config.yaml
vocab_size: 50257
weight_decay: 0.79
batch_tokens: [32768, 65536]
train_tokens: 521500000
MLP neurons of a small language model. Each row is named by its layer, matrix (up: input weights) and neuron, and shows model dimensions 464-591. Each number is 128 + 24 x the weight over its row's rms, rounded and kept within 0 to 255.
After each neuron's rows, "fires on" lists the tokens most often at its 100 highest values on Wikipedia text that the model never trained on. A number after a token or word is its count.

L4.up1170 [160 146 117  85 145  88 129 102 159  95 118 107 101 148 123 119 168 137  70  97 128 120  87 145  99  63 127 164 146 122 115  86 133 136 117 139 122 140  92 147 148 145 104  66 129 122 110  69 162 135 136 122  85 154 129 146 128 114 105 156 134 108 157 155 147 107 125 123 150 124 189 156 135 108 118 118 114 137  92 120 142 132  78 138 122 129  91 148 172 107 142 104 134 108 106  76 118 119 128 143 117 131 101 124  74 178 118 134 136 141 120 136 161 109  77 114 165 122 159 140 154 130 121  71 127 115 130  98]
fires on: " of" 22, " and" 17, " to" 16, " or" 6, "0" 4, " from" 4

L4.up1261 [105 114 115 124 136 135 139 182 129 151  76 104 149 179 165 103 136 128 105 132 109 123 119  82 185 153 133 108 120 135 191  99 111 144 130  76 157 178 140 100  84 110 137 161 136 145 115 104 138 120 180 136 106 142 168 127 118 113 148  78  86 113 147 130 126 134 127 158 127 116 121 130  90 139 145 127 126 134 139 176 141 154 141 114 102  96 114 135 193  87 142 119 146  95 156 106 122 131 110 162 144 126 108  69 152 203 132 133 115  74 133 124 118 126 160 123 145 142 124 160 145 126 125 149 127 133 135  89]
fires on: "." 88

L4.up8 [119 110 141 113 118 134 123 146 140 154 148 145 131 101 152  72 114 164 121 102 143 198 107 120 120 164  96 150 139 139 126 121 139  98 134 121 116 149 152 116 123 151 149 126 123 142 129 135 135 135 151 120  86 110 140  83 127  93 113 210 145 198 134  78 146 145 121 139  93 102 141 120 128 134 132  99 169 136 108  94 123 110 112 161  87 107 165 137 186 139  77  86  97 118 165 162 111 144 126  95  73 110  77 113 141 113  98 162 163  75 105 141 154 141 118 126 151 133 121 122 139 121 141 122 130 126  94 138]
fires on: " |" 98

L4.up416 [161 103 102 115 187 150 129  85 163 137  84 187 128 114 148 108 125 139 108 160 135 120 114 121 107 149 108 145 114 136 112  88 126 142 128 161 105 148 139  94 104 148 157  77  95 142 120  88 105 108 121 119 115 113 119 121 116  81  93 104 172 119 200 146 107 110 141 167  99 103 178 180 130 149 109  97 133 134 152  93 126 133  98 140 101  93 145 128 163  45  92 124 103 163 122 112 128 132 116 143 111 119 164 115 119 118 152 128 129 117  88 150  84 121  77 126  88 129 144 147 141 121 119 134  98 129 162 105]
fires on: " and" 42, " The" 14, " In" 13, " to" 10, " in" 6, "In" 4

L4.up394 [120 113 120 139 153 152 124 116 145  93 150 134 134 116 153  95 110 100 123 142 139 123 110 132 190 149 133 123  96 142 116 126 137 102 114 137 120 104 136 116 125 132 125 115 149 125 128  80 132 115 107  86 136 150 123 117 140 115 129 154  79 134 145 105 144 116 136 111 122 143 128 123  98 118 117 141 139 143 119 164 131 142  90 115 112 134 153 146 162 107 125 156  83  67 148 129 132 168 121  96  91 148 115  83 131 153 143 127 135 142 157 103 133 155 104 112 132 177 135 138 100 108 118 127 107 124  78 144]
fires on: " |\n" 58, " —" 14, " " 4

L4.up1054 [178 146 106  72 134 111 126 126 148 134 136 115  83 135 141 186  88 150  72 161 136 152 124 133 141 122  83 121 106 145 193 105 169 135 162 117 138 123 120 119 139 118 131 158 114 111 110 122 163 149 181 151 132 136  80 116 132 159 122 153  93 104 108 149 147 123 153 116 137 123 171  95 122 107 122 129 102 121 142 125 134 158  87 129 132 131 138 123 148 132  68  92 121 165  55  99 136  93 159 117 115 146 128  92 129 125 125 137 140 103 148 126 173 124 134 128 117 140 127 127 118 117 116 136 128 123 122  73]
fires on: "," 66, " season" 9, ";" 4

L4.up770 [147 156 102  98 189 131 122  99 147 110 109 149  88 129 139 134 127 146  87 150 133 160 144 139 110 145 147 105 147 135  87 111 166 128 119 135 139 138 119 127 126 110 132 115 121 136 146 115 130 134  78 112 123  98 158 176 120 104 132 128 126 142 146 133 154 162 171 157 131  90 133 129 109 116 129 144 151 139 140 129 149 132 137 108 144  93 118  96 146 130 125 127 125 136 104 145 168 141 136 180 112  88 178 141 131  97 117  76 145 105  88 117 106 114 114 114 147 147  93 113 101 161 126 150  97 140 177 155]
fires on: "." 66, ")." 6

L4.up123 [136 119 122 165 148 131  97 119 133 146 115  61 114 138 136 155 179 120 124 135 128 135 128 103 109 115 112 100 137 120 123 101 146 122 112  74 165 101 129 135 125  76 133 134 130 129 128 123  96 123 146 124 107 113  92 117 171 104 136 121 116 103 130 133 126 154 116 164  78 102 110 134 144 136 137 151 140 123  98 162 133 128 129 138 144 122 174 165 166  80 158 121 108 158 153 108 112 135 132 103 157  97 137 140  95 145 121 119 139  84 140 120 180 119 123  91 147 138 140 103 154 156 112 128 131 125  85 125]
fires on: "," 19, " is" 14, "." 12, ":\n\n" 8, " \"" 6

L4.up570 [138 100 109  77 154 123 145 125 146 155 110 116 164 134  94 125 102 180 115  88 127 144 150  96 131 157 121 148 136 130 127 133 145 134 148 109  99 125 102  99 124 117 111 145 180 120 143 112  83 140 101 153 144 129 133 114 125 137 129 124 145 123 161 144 119 105 122 173 126 118 128 140 139 142 108 126 127 143 138 119 160 128 117  94 123 118 139 128 146 159 145 177 147 121 164 154 126 114 126 174  81 151  96 119 116 193 139 102 115 131 142 112 134 104 146  95 121 119 104 137 139 132 109 118 144 114  87 121]
fires on: " (" 53, "200" 8

L4.up84 [122  98 122  75 122 148 125 115 112 131 118 126 110 176 137 171 120 145 114 145 113 150 149 113  92 128 119 168 133 135  98 117 156 131 106 128 136 159  96 140  78 128 140  75 165 115 114 123  97 123  96 153 123 131 118 135 125 130 123 142 124  92 148 170 126 135 128 181 114 112 101 168 136 147 121 135 153  94 125 148 140 141 106 130  63 101 140 120 134 139 129 162 115 130 148 158 122 121 157 148 139 130 145 128 130 167 144 109 126 153 146 176 138 121  68 125 117 106 149 117 160  92 113 146 142 103  97 114]
fires on: " " 27, " (" 21, "," 14, "201" 6, "189" 4

L4.up405 [110 113 116 138 133 129 132 134 115 102 145 113  83 117 144 123 120 139 139 124 138 181 151  95 129 139 129 120 127 138 128 126 109 125 112 150  88 124 129 124 142 165  80 121 106  97 116  77  55 111 119 180 152 138 137 149 157 140 137 132 161 111 143 123  97 112 154 114 118 132 117 133 124 144 105 169 111 162 121 135 146 119 154 122 116 145 129 122 101 151 149 174 154 139  93 170 114 146 110 120  78  67 166 155 147 148 160  92 112 105  96 125  85  74 158  88 142 118 127 158 122 145 106 171 132 103 146 147]
fires on: " and" 42, "," 22, "al" 5

L4.up695 [153 112 126 123 144 122 106 132 155  94 101 137 146 130 128 139 146 133 138  76 128 122 130 104 133 126 110 120 123 118 129 150 121 130  95 144 146 142 141 104 135 134 125  91 159 138 130 132 106 157  98 203 159 124  95 111 113 101 175 131 135 143 154 129 109 139 128 139 164  72 121 141 177 162 104 119 132 106 127  84 164  75 118 128 111 112 179 141 122 131 109 103 112  96 153  90 117 107 139 111 105  86 122 153  90 160 141  98 115 172 157 160 183 116 115 114 115 132 104 136 115 118 100  78 127 142 139 112]
fires on: " (" 30, " as" 9, "T" 8, " \"" 6, "W" 5

L4.up166 [150 116 134  90 145 118 113 125 135 143 152 144 133 195 144 120 126 131 117 139 134 131 176 126  94 129 115 144 164 116  92 129 118 129  65 108 133 151 124 127 118  89 143 139 164 120 135 148 116 126 121 142 149 119 134 143  56 135 144 151 103 144 103 151 139 100 132 146 108 142  99 132 128 120 149  82 141  69 116 144 147 154 179 119 165 153 141 120 172 148  84  90 154 198 138 111 126  65 135 126 132 109 127 118 124 146 133 129 118 150 127 166 148 151  86 117 128 119 111  92 137 110 124 128 109 120 101 160]
fires on: " is" 30, "," 17, " " 8, " District" 4

L4.up376 [138 117 140 122  85 124 135 121  95 109 136  88 119 112 148 121 138 133 105  85 111 179 146 116 118 133  87 136 125 130 127 110 126 137 145 108 147 181  87 113 101 124 125 174 126 164  92 183 173 159 139 156 125 160 112 127 139  79 127 133 167 144 124 122 114 113 115 107  82 136 134  94 146 116 150 110 157 161 156 170 124 157 173 173 136  83 103 138 169 155 122 116  94 159 158 109  80  76 123  77 107 123 171 120 142 101 105 171 162  68 117 150 135 172 114 115 147 108 134 168 137 173 116  97 152 111 116 127]
fires on: " |" 42, " to" 9, " —;" 9, "," 5, ":" 4, " —" 4

L4.up838 [ 93 119 122 148 149 162 123 143  82 141 115 167 124 109 124 131 134 119 130 168 136 157 135 155  65 120 106  84 123 154 152 151 133 132 122 135 125 113  93 105 164 160 175 130 140 140 138 122 110 126 140 102 144 129 131  79 156 141 145 130 101 147 110 152  98 118 115 169 107 109 105 132 129 166  96 129 163 141 160 107 131  94 122  83 121 132 145 133 159 129 110 146  98 135 178 181 136 100 136 132 101 144 139 111  86 152 141  98 150 134 115 135 135 153 109 137 114 126 140 113 146 116  93 113 131 155 158 176]
fires on: "8" 11, "189" 9, "3" 8, "2" 8, "7" 7, " (" 7

L4.up474 [152 136 120 124 155 118 129 127 117 135 154 139  86 132  93 154 135 108 132  49 172 132 147  95 138  84 118 151 121 145 164 144 139 106 140 133 157 104  62  92 147 143  69  54 118 103 119 132  90 146 129 169 141 124  80 122 168 120 142 179 150 140 124  97 148  78 119 153 145 123 131 118 147  85 110 136 137 116 107 136 102 152 136 102 119 127 146 141 137 130 126 152 145 120 109 103 108 117 102 162  86 106 126 159 125 106 156 153 122  96 119 123  86 135 135 118 180  93 132 119 158 103 130 112 126 124 126 136]
fires on: "-" 48, "." 14, ":" 4, " in" 4, " -" 4, " from" 4

L4.up458 [118 179  90  93  85 105 126 114  90 145 111 108 117 160 109 152 114 114 106 140 139  86 142 117 147  83 157 141 108 102 205 136 127 139 122 164 147 140  97 195 126 134  95 104 139 128 128 139 114 136 109 150 165 146  82 179 110 139 150 123  94 119 132 116 126 154 122 145 147 158 117 126 138 130 111  93 118 129  98 107 138 122 118 156 146 133 111 123 146  91 135 142 124 184  94 104 142 135 104 144 159 162 149 159  81 119 126 138 120 143 119 182 141 148 105  81 146 101 163 154 141 132 101  98 117 145 128 140]
fires on: "." 39, " of" 14, " (" 4, "100" 4

L4.up1075 [137 162 135 109 124 118 138 145 100 120 100  85 100 158 122 134 152 151 100 120 118  97 164 112 149 145 118 134 129 132 109  93 177 121 110  97 130 166 118 156 102 127 155 139 127 137 114 148 100 121 164 144 127 151 110 150 123 112  86 111 101 123 154 110 129 143 125 162 101 125 158 154  86 113 154  81 138 118 122 162 134 158 152 134 125 125 120 136 149 100 148 152 115 178 147 129 125 147 130 131 129 132 139  85 126  89 120 159 108  97 123 135 130  82 128 110 155 120 134 152 169 152 137 128 133 154 116 102]
fires on: "." 44, "," 11, " (" 10, " \"" 7, ")." 7, ")" 6

L4.up1264 [133 125 159 102 139 140 125 116 198 111 160 168 128 108 102  91 129 143 111 118 133 149 116 145 158 137  73 141 102 158 118  81 148 128 135 130 116 122 142  91 130 157 133 127 146 132 147 117 121 127 145 134 138 127 141 120 128 109  84 198 132 155 177 127 126 125 128 132 100 103 131 148 134 116 114 100 172 105 152 101 152 106 108 141  73 142 128 137 179  97  93  91 107  91 156 181 127 134 120  76 102 132  98 104 132 150 115 119 110 108 116 152 130 142  70 111 171 152 144 130 157 117 115 125  98 122 118  87]
fires on: " |" 88, " " 11

L4.up35 [112 112 126 121 134 162 110 132 134 123 119 107 158 122 142 116 140 124 118 127 152 116 165 150 112 152 121  73 156 148  92  90 158 116 108 110 128 163 163  99 138 109 100 131 171 134 108 100  99  95 125 136 103 119 164 144 125 102 144 103 143 151 185 151 150 124 154 118  90 155 184 117 118 130 123 109 121 165 130 117 121 137  60 120 116 117 122 129 182 129 125 130 146 153 126 126 140 145 125 146 102 128 129 110 125 114 115 129 124  68  63 134 105 140 165 156 159 135 147 164 133 132 110  97 103 129 156 134]
fires on: "4" 14, " In" 14, " However" 9, " One" 7, " But" 4, " The" 4

L4.up1168 [135 114 125 115 146 167 103 122 144 112 109 125  92 108 164 137 172 123 118 138 187 167 149 137 110 145 139 103 114 117 118 123 140 120 104 147 156 154 109 123 144 118 118 144 123 128 111 111  74 121 140  84 152 119 125 126 173  92 106 115 145 137 109 168 142 139 121 149  88 119 159 127  70 131 147 115 167 105 142 170 123 132 158 148 137 141 129 121 139 110 139 127 173 105 151 152 104 153 100 109 175  75 156 138 116 115 150 128 109 130 148 124 141 120  80 148 142 164 112 125 139 123 109 111 106  74 134 131]
fires on: "." 33, " is" 14, "\n" 13, " was" 5, "\n\n" 5

L4.up237 [138 136 153 117 139 172 115 107 177 102  77 105 133 188 138 122 149  95  72 156 153 108 153 120 135 158 127 108 124 146 106 109 193 144 147 106 117 144 175  87 103  97 108 130 133 116 116 140 137 106 134 112 151 128 140 138 122 115 124 101 133 123 149 134 167 133 144 153 107 131 158 143  92 132 131 102 113 124 160 167 147 150  96 113 118 109 140 117 165 134  98 107 131 160  99 126 144 142 163 132 142 124 131 107 134 126 152 123 124  80 121 158 121 113 152 124 137 122  89 153 200 138 134 171 109 133 136 114]
fires on: " The" 62, "," 21, " A" 7

L4.up386 [151 139 134 119 167 162 142 153 155 138 148 116 163 116 119  78 133 119 125 114 135 151 125 134  75 132 124 132 152 128  95 138 121 144 140 127 149 123  97 144 125 145 140 106 112 135 111  76  93 129 101 137 159 137  62 110  87 106 117 126 139 113 186 160  95  88 159 150 116 142 130 103 165 148 127 111 133 109 139  80 112 161 135 122 131 106 151 153 175 109  79 123 131 146  99 138 169 132 140 109 122 136 142 136  79 128 163 134 102  98 122 164 131 124 150 121 121 135  97 129 159 147 104  98 124 108 195 141]
fires on: " |" 54, "," 16, " (" 6, "2" 5

L4.up308 [112 139 153 106 160 114 125 132 140 160 128 107 119 164 150  55 174 104 114 147 110 178 131 143  93 114 137 138 140 144 117 139 116 128 133 146 142 126 112 114 167 134 152  93 144 150 128  43 123 108 108 129 104  95 105 117 144  96 170 132  93 117 136 129 109 115 202 164 101 109 119 137 138 144  98 121 132  85  92 122 137 115 121 110 150  97 136 109 134 131 116 130 122 116 143 152 169 123 129 127  95  97 118 159 122 113 111  90 142  94  97 164 133 132 141 110 160 153  99 124 133 178 134  94 127 144 151 138]
fires on: "," 53, "." 9, " and" 7, " (" 4, "9" 4

L4.up699 [145 143 156 117 132 116 129 108 110 128 121 131 110 156  82 124  91 131 106  96 138 129 120 123 118  85 168 129 126 113 165 130 153 133  91 111 119 121  54 160 124 123 133 116  60 113 131 123 157 149 123 153 149 112 147 135 132 131 131 154 119 182  95 121 149 139 122 126 134 102 116 143 110 127 125 165 114 125 102  84 123 160 148 101 194 172 133 133 169 133 115 134 107 115 137 117 142 155  83 130  75 149 132 143 104 119 132 160 173 132 140 130  88 147 132 114 148 125 117 121 134 139 120  98 137 144 104 180]
fires on: "." 31, "0" 14, "2" 13, " " 11, " |" 6

L4.up959 [123 165 130  98 149 102 108 136 134 140 106 140 153 134 123 138 120 110 123 149 138 137  97 204  85 109 125 116 142 145 107 109 138 108 115 127 134  63 108 114 177 139 142 105 157 154 117  68 153 117 110 113 133 118  93 112 159 104 140 108 133 109 132 131 135 108  91 121  92 103 125 117 120 166  90 137 121 122 119 119 143 108  99  95  98 110 110 152 120 103 128 128 122 130 125 152 162 104 118 155 126 153 137 128  88 142 152 128  80  75 126 144 129 121 139 105 115 128  91 109 149 144  88 138 149 119 166 136]
fires on: " (" 40, " " 9, "1" 8, "2" 8, "3" 6

L4.up1205 [135 134 129 142 124 164 125 125 100 141 144 160 158 134 122 105 132 124 142  85 139 130 110 104 117 142 114 148  98 139 125 126 130 113 106 137 111 134  91 146 126 128 146 140 114  97 133 146 116 152 165 142  97  91  81 160 113 143 145 144 109 124 126  83 133 118 137 107 132 145 115 101 113 163 118 196 128 117 100 104 127 119 107 104 190 148 104 109 118 148 123 139 165 168 101 156 126 127 162 141 150 118 124 134 126 141 105 139 131 150 140 110 104  92 131 124 122 137  97 112 156 144 132 116  98 134 141  94]
fires on: " Team" 31, ":" 7, " series" 6, " game" 4, " Championship" 4, " as" 4

L4.up38 [178  90 119  95 140 103 133  90 157 158 149  99 105 104 152  97  95 126 124  96 159 147  98 128 111  96  79 122 127 118  76 125 156 120 123 135 127 128 121 124 137 141 155 102 124 123 129 118 117  78 133 100  93 127 160 100 111 107 123 149 122 133 171 139 135  96 119 147  72 117 149 137  92 140 115 172 114 149 176 151 133 110 113 122 136 139 100 142 139 104 106  79 101 106 190 158 119 107 141 101 121 120  69 119 137 129 132 125  98 106  98 149 122 135 148 134 170 175 138 162 140 129 137 117 115 111 129 166]
fires on: " |" 34, "2" 12, " " 12, "0" 10, "." 5, ".\n\n" 5

L4.up420 [140 121 147 131 128 148 129 114 123 125  79 151 163 129 121 104 126 157 120 136 114 155  96 137 136 114 134 158 103 155 151  96 124 120 122 152  97 113 140 153  71 148 127 161 119 108 119 171 112 125 130 135 136 130  85 155  89 125  93 141 154 138 131 139 136 135 115 104 140 153 154 112  68 130 112 117  98 134 193 101 134 130 156  80 149 170 123 137 126 164 152 128 131 146 129 170 138 205 147 113 149 114 146 110 141 144 143 117 139 114 130 116 112 117 151 118 138 122  95 126 115 143 130 170 143 127 155 123]
fires on: "–" 36, " " 7, " not" 5, " left" 5, "2" 4

L4.up558 [163 132 113  95 122 133 115  71 137 120 116 179 145 185 105 129 171 122 124  90 140  93 128 100 106 126 115 158 125  94 132 101 159 140  98 133 115 125  49 105 145  98  81  85 103 135 120 185 126 128  85 125 185 141 122 107 130 147 139 142 113 136 143 160 116  70 114 104 157 161 120 146  91 125 134 101 177 156 136  68 111 172 116 129 172 127 155 149 147 100  94 133 133 172  80  87 131 121 112 170 136 110  96 163 120 138 153 138 127 121 138 118 147 157 114 100 168  87 137 103 154 148 130 135 130 109 141 102]
fires on: " " 29, " from" 21, "\"" 5

L4.up227 [117 129 135 132  87 161 103 108 128 113 133 144 137 138 156 149 123  96 141 113 135 139 111 149  96 143 111 106 150  90  94 139 142 103  13  80 136 116 140 101 131 128 105 106 139 128  91 146 148 136 149 133 148 104 107 117 163  80 145 135 132 129 157 156 152  93 118 119 112 111 127 154 168 170 152 118 113 135 130 107 150 129 110 141  70 136 190 143 143  99 128 126 100 147 148 123 117 136 192  53  83 119 129 134  80 116 154 130 134 143 171 163 138  55 104  82 139 129 137 122 126 140 115 129 128 109 174 140]
fires on: " \"" 36, " |" 19, ":" 13, "." 6, "\n" 4

L4.up356 [133 136 131 112 167 167 138 104 162 139 121  83  99 156 133 145  80 190 116 127 117 164 153  79 146 117 114 141 167 159 136  93 106 145 133 124 137 120 133 129 112 120 167  93 125 101 127  98 112 123 107 134  70 144  60 131  81 133 121 139 107 159 117 131 134 101 135 148 110 122 146 140  54 143  91 172 167 167 149 118 124 154 161 135 119 109 126 122 160 146  93 123  98 137 137  97 140 149 114 129  96 164 155 117  90 125 139 127 100 112  95 130 147 120 146 137 147 128 114 131 120 151 117 116 111 142 147 109]
fires on: "\n" 25, ";" 17, ".\n" 16, "\n\n" 12, " \"" 7, " (" 7

L4.up1183 [128 118 121 116 132 101 123 113 119 106 141 162  75 123 141 110 146 117 173 139 121 169 107  94 128 119 112 136 147 169 121 104 116 127 149  70 124  86 141  87 134  95  71 102 152  87 132 109 110 144  64  74 140 124 152 138 137 171 132 123 134  83 115 165  86 151 145 135 137 137 149 183 146 132  80 136  92 159 162 123 133 118 129 110 182 141 100 124 126 151 110 131 167 172  76 154 133 155 104 122 111 133 131 146 126 127 131 118  99  97 153 124 111  65  90 101 110 125 139 161 111  76 120 148 142 107 107 130]
fires on: " and" 43, "," 27

L4.up483 [159 130 139  49 131 144 139  93 168 121 123 108 163 139 123 103 159 139 120 143 125 204  64 116 111 130  84  94 132 150 107 130 154 133 137 118 135 119 115 108 121 127 151 116 171 126 104 103  96 133 134  80 107 140 133 126 112 141 140 127 124 159 180 157 187 167 135 146  94 101 184 184  87 152 136 138  84 137 172 117 120 146 106 115 114  95 128 152 151 138 142 122  69 131 118 138  98 141 107 129 146 139 123 120 119 133 144 140 101  42 123 149 143  81 118  94 146 147 142 118 163 156 117 124  99 111 189 117]
fires on: "." 38, "|" 33, ".\n\n" 28

L4.up1098 [118 146  98  98 147  95  88 159 140  82 126  92 106 156 130 116  90 140 154 107 145 163 118 117 129 111 119 117 156 128 106 146 141 128  97 114 171 114 142 105 134 165 173  97 150 148 123  96  93 156 134 135 121 124 138 147  71 116 149 117 134 108 136 151 125 130 178 146 122  77 106 191 108 147 127 150 138 105 141 110 163 127  94 149 145 149 161 133 118 128 150 120 139 140 123 120 126 157 106 107 136 164 123 113 153 155 103 110 109 121  36 117 133 118 143 103 154 165 150 178 101 121 133 113 107 119 160 142]
fires on: "." 40, " \"" 24, "-L" 10, "-" 5

L4.up380 [167 174 145 117 140 133 139 115 101 113 107 160 140 179 143 146 157  90 111 106 163 118 125 136 131 114 161 150 105 123 171 144 150 121 144 157 106 143  79 173 129  89 117 116 129 134  80 122 112 124 105 130 182 129 141 152 124 125 137 112 137 168 115 171 184 182 118 137 115 164 147 109 151 130  99 109 121 143 110 145 145 142 141 132 175 122 125 148 146 146 111 101 135 160 104 162 104 130 118 100 114 135 155 158  73 136 166 136 128  97 134 115 140  87 130  93 127 119 135  91 166 149  86 114 115 124 154 159]
fires on: " |" 65, " " 8

L4.up207 [134 144 145  98 159 112 125  92 175 137 147 135 101 143 143 131 125 121 123  97 125 183 146 112 101 143  80 124 144  89  90 117 153 117 117 120 120 111  96 124 139 111 160 128 133 145 105 114 116 155 131 111 113 166 125 137 127  95 124 163 154 151 144 158 134 142  96 131  63 113 186  90 155 144 114 134 131 121 157  89 121 111  61 140 128 115  95 122 157 128  96  97  99 117 154 119 126  94 123  72 147 135  89 131 129 100 127 151 157  86 115 170 154 123 131 113 157 156 121 128 121 146 133  71 133 124 144 125]
fires on: " |" 50

L4.up908 [179 148 145 122 127 141 116 109 118  97 175 132 121 148 154  81 132  91 125 130 166 174 126  99  69 103  71 137 129 139 120  90 139 116 113 113 155 136  93 107 134 135 127 139 109 145 121 151 113 128 117 130 133 104  86  89 138 122 132 143 170 129 139 118 105  92 135 123  75 163 127 127 147 125  96 144 141 142 125 130 163 108 124 163 138 111 122 133 204 153 100 111 104 165 155 157 139  70 158  76 150 107 164 110 130 154 128 146 150 122 120 135 123 133 110 119 135 169  92 128 115 158 122 124 122 127 113 125]
fires on: " |" 60, ":" 11, ";" 11, ")" 4

L4.up769 [120  94  83 154 140 138 117 110 136 119 157 135 145 111 131 119 140 156 138 135 143 169 126 141 177 134 114 124 102 154 141 158 100 114 128 166 118 126 165 120  96 149 174 127 161 109 135  92 155 136 126 131 104 128 159 134 139 153 115 130 125 122 133 132 101  92 125  87 139 103  98 141  84 136 146 126 113 120  95 137 142 130 102  87 125  97 102 166 150 138  97 176 120 115 153  99 119 119  90 141  89 122 127 109 114 158 123 111 138 111 134 139 151 122 116 103 155 134 132 164 145 117 115 123 134 123  93 119]
fires on: "," 26, " |\n" 21, " and" 13, " —" 6, "201" 4

L4.up440 [ 84 143 138 114 108 158 110 146 153 131 107  78 110 173 131 138 124  96 144 112 133 146 142 134 150 126 115 140 105 176 108 104 142 125 169 102 158 124 127  88 157 103  90 107 122  90 127 169 148 171 112 105 112 160 117 134 161 114 119 134 111 118 153  75  81  91 122 148 118 117 125 151 121 116 143 164 172 117 137 187 146 169  69  87 119  88 134 127 128 137 132 162 139 151 138 130 119 141 161 119 121 130 131 103 137 136 125 158 138 115 131 130 145 105 132 104 139 135 130 143 143 122 124 107 187 135 107 157]
fires on: ";" 32, ":" 16, "," 10, " (" 9, "'," 4

L4.up181 [111 130 143  89 137 128 130 116 149 135  77 105 115 189 138  93 128 164 111 112 142 178 144 116 115 108 108 141 145 153 109 144 145 152 115 145 111 125 133  96 115 141 152 132 117 139 127 117  76 111 128 121  80 128 152 145 121  75 170 114  80 113 106 117 119 113 139 110 108 118 125 122 116 159 125 122 118 148 115 143  90  99 153 117 133  99 132 119 121 189 103 112 100 168 169 144 131 117 135 101 143 112 125 106 150 167 138 107 121  81  96 137 124 131 130 129 116 146 146 161 138 160 114  96 109 118 155 169]
fires on: "," 47, "-" 9, ";" 7, " but" 7, "." 7, " and" 5

L4.up34 [120 114 106  95 157 159 139 112 111  68 107  91 144 179 106 109 184 150 105 127 145 155 111 126 122 134 128 125 132 158  73 153 138 146 132 109 121 144 123 107 120 131 182 123 162 155 133 110 114 121 117 125 123 117 121 129 105 123 136 116 134 148 150 127 134 108 180 165  97 129 154 121  69 109 155 155 158 135 158 117 164 164 138 125 129 103 139 128 141 155 122 136 114 157 113 105 152 121 147 166 108 104 145 109 130 142 131 141 160 119  53 125 127 111 144 133 132 176 124 180 119 153 133 108 134 149 179 105]
fires on: "." 66, ";" 17, ");" 7

L4.up627 [146 156 127 131 109 136 125 120 106 109 164 122 120 120 120 105 118 123 126 100 132 166 168 130 122 113  71  97 135 131 143 133 124 131 140 113 133 129 117 122 101 116 149 155 142 160 115 161 134 104 142 164 103 102 132 108 116 128 120 158  71 116 136 117  97  85 104 124  87 107 123 120 120 153  85 134 153 119 118 109 129 164 128 113 137  87 135 125 153 140 137 128  86 136 163 107 128 117 135  89 124 112 118 107 148 146  90 104 132 111  89 175 132 130 144 107 123 157 126 153 148 154 149  99 130  98 109 130]
fires on: " |" 33, "," 16, ";" 13, ")" 5

L4.up790 [131  92 146 102 109 127 127 139 103 129 128 142 152 126 116  96 168 158 142  89 146 123  93  87 122 106 151 121 123 119  91 142 144 125 125 103 113 116 127  99 140 147 138 107 159 144 132  70  79 114 108 150 133 111 116  86  92 160 155 130 147 143 142 124 124 106 122 113 148 131 128 104 132 127 105 175 110 192 129  78 136 108  92  82 114 103 141 145 131 141 146 100 119 144 120 112 134 142 152 150  74  98  91 108 104 201 117 122 111 100 124 127 100 160 109 125 128 133 128 134  90 137 107 119 155 131 136 148]
fires on: " (" 39, "in" 6, " \"" 6, "a" 5, "or" 4, "-" 4

L4.up36 [136 133 158 112 139 132 134 145 174 117  97 114 125 147 110 135 110 119  88 129 126 142 147 120 159 139 102 137 125 148 126  54 173 125 121  91 130 178 140 120 119  91 113 151 137  97 122 124 152 139 145 137 155 138 129 153 119 157 124 134 113 128 147 101 133 133 129 137 125 158 134 146  93 107 162 149 115 167 158 175 146 148 120  96 138 101 140 139 134 113 155 111 140 122 129  81 132 139 138 107  74  98 115  58 154 186 143 141 110  97 155 132 159 112 115 107 124 137 127 157 129 118 109 155 143 117 128  93]
fires on: "." 53, "," 22, ";" 14

L4.up274 [147 132 164 150 147 136 140  82 181 121 147 126 149 130 120 151  95 126 107  75 128 168 139 132 116 124 104 141 113 154 108 132 153 140 114 143 109 110  87 111 112  87 133 110 117 132 131 107 108 119 121 107  98 117  68  98 116 129  94 160 153 126 139 135 130  97 106 152 102 115 147 102 121 131 105 152 133 168 130 108 128 129 113 119  81 112 149 148 122 132 110 116  84 128 155 131 140 119  99 136 135 144 130 130 109 113 116 116 117 100 121 136 161 121  84 115 173 166 130 124 137 150 138 172 127 119 169  94]
fires on: " |" 81, ";" 6

L4.up1173 [145 101 175 118 134 109 126 100 129 127 121  89 131 141 157 122 153 134 100 123 158  92 143 140  84 107  96 165 113 159 162 123 140  91  98 131 150  97 137  89 144 105 125 126 149 153 128  46 141 129 107 154 123 121  86 106 131 143 131 161 109  96 172 123 136  98 123 139 129 114 166 126 110 143 125 150  89 151 129  86 148 168 109  87 123 155 132 160 151  74 111 120 106 132 123 129 115 160 140 123  90 138  96  89  71 158 134 135 125 118 127 140 119 106 112 134 128 124 159  64 178 129 115 155 162 120 148  98]
fires on: " (" 53, " " 14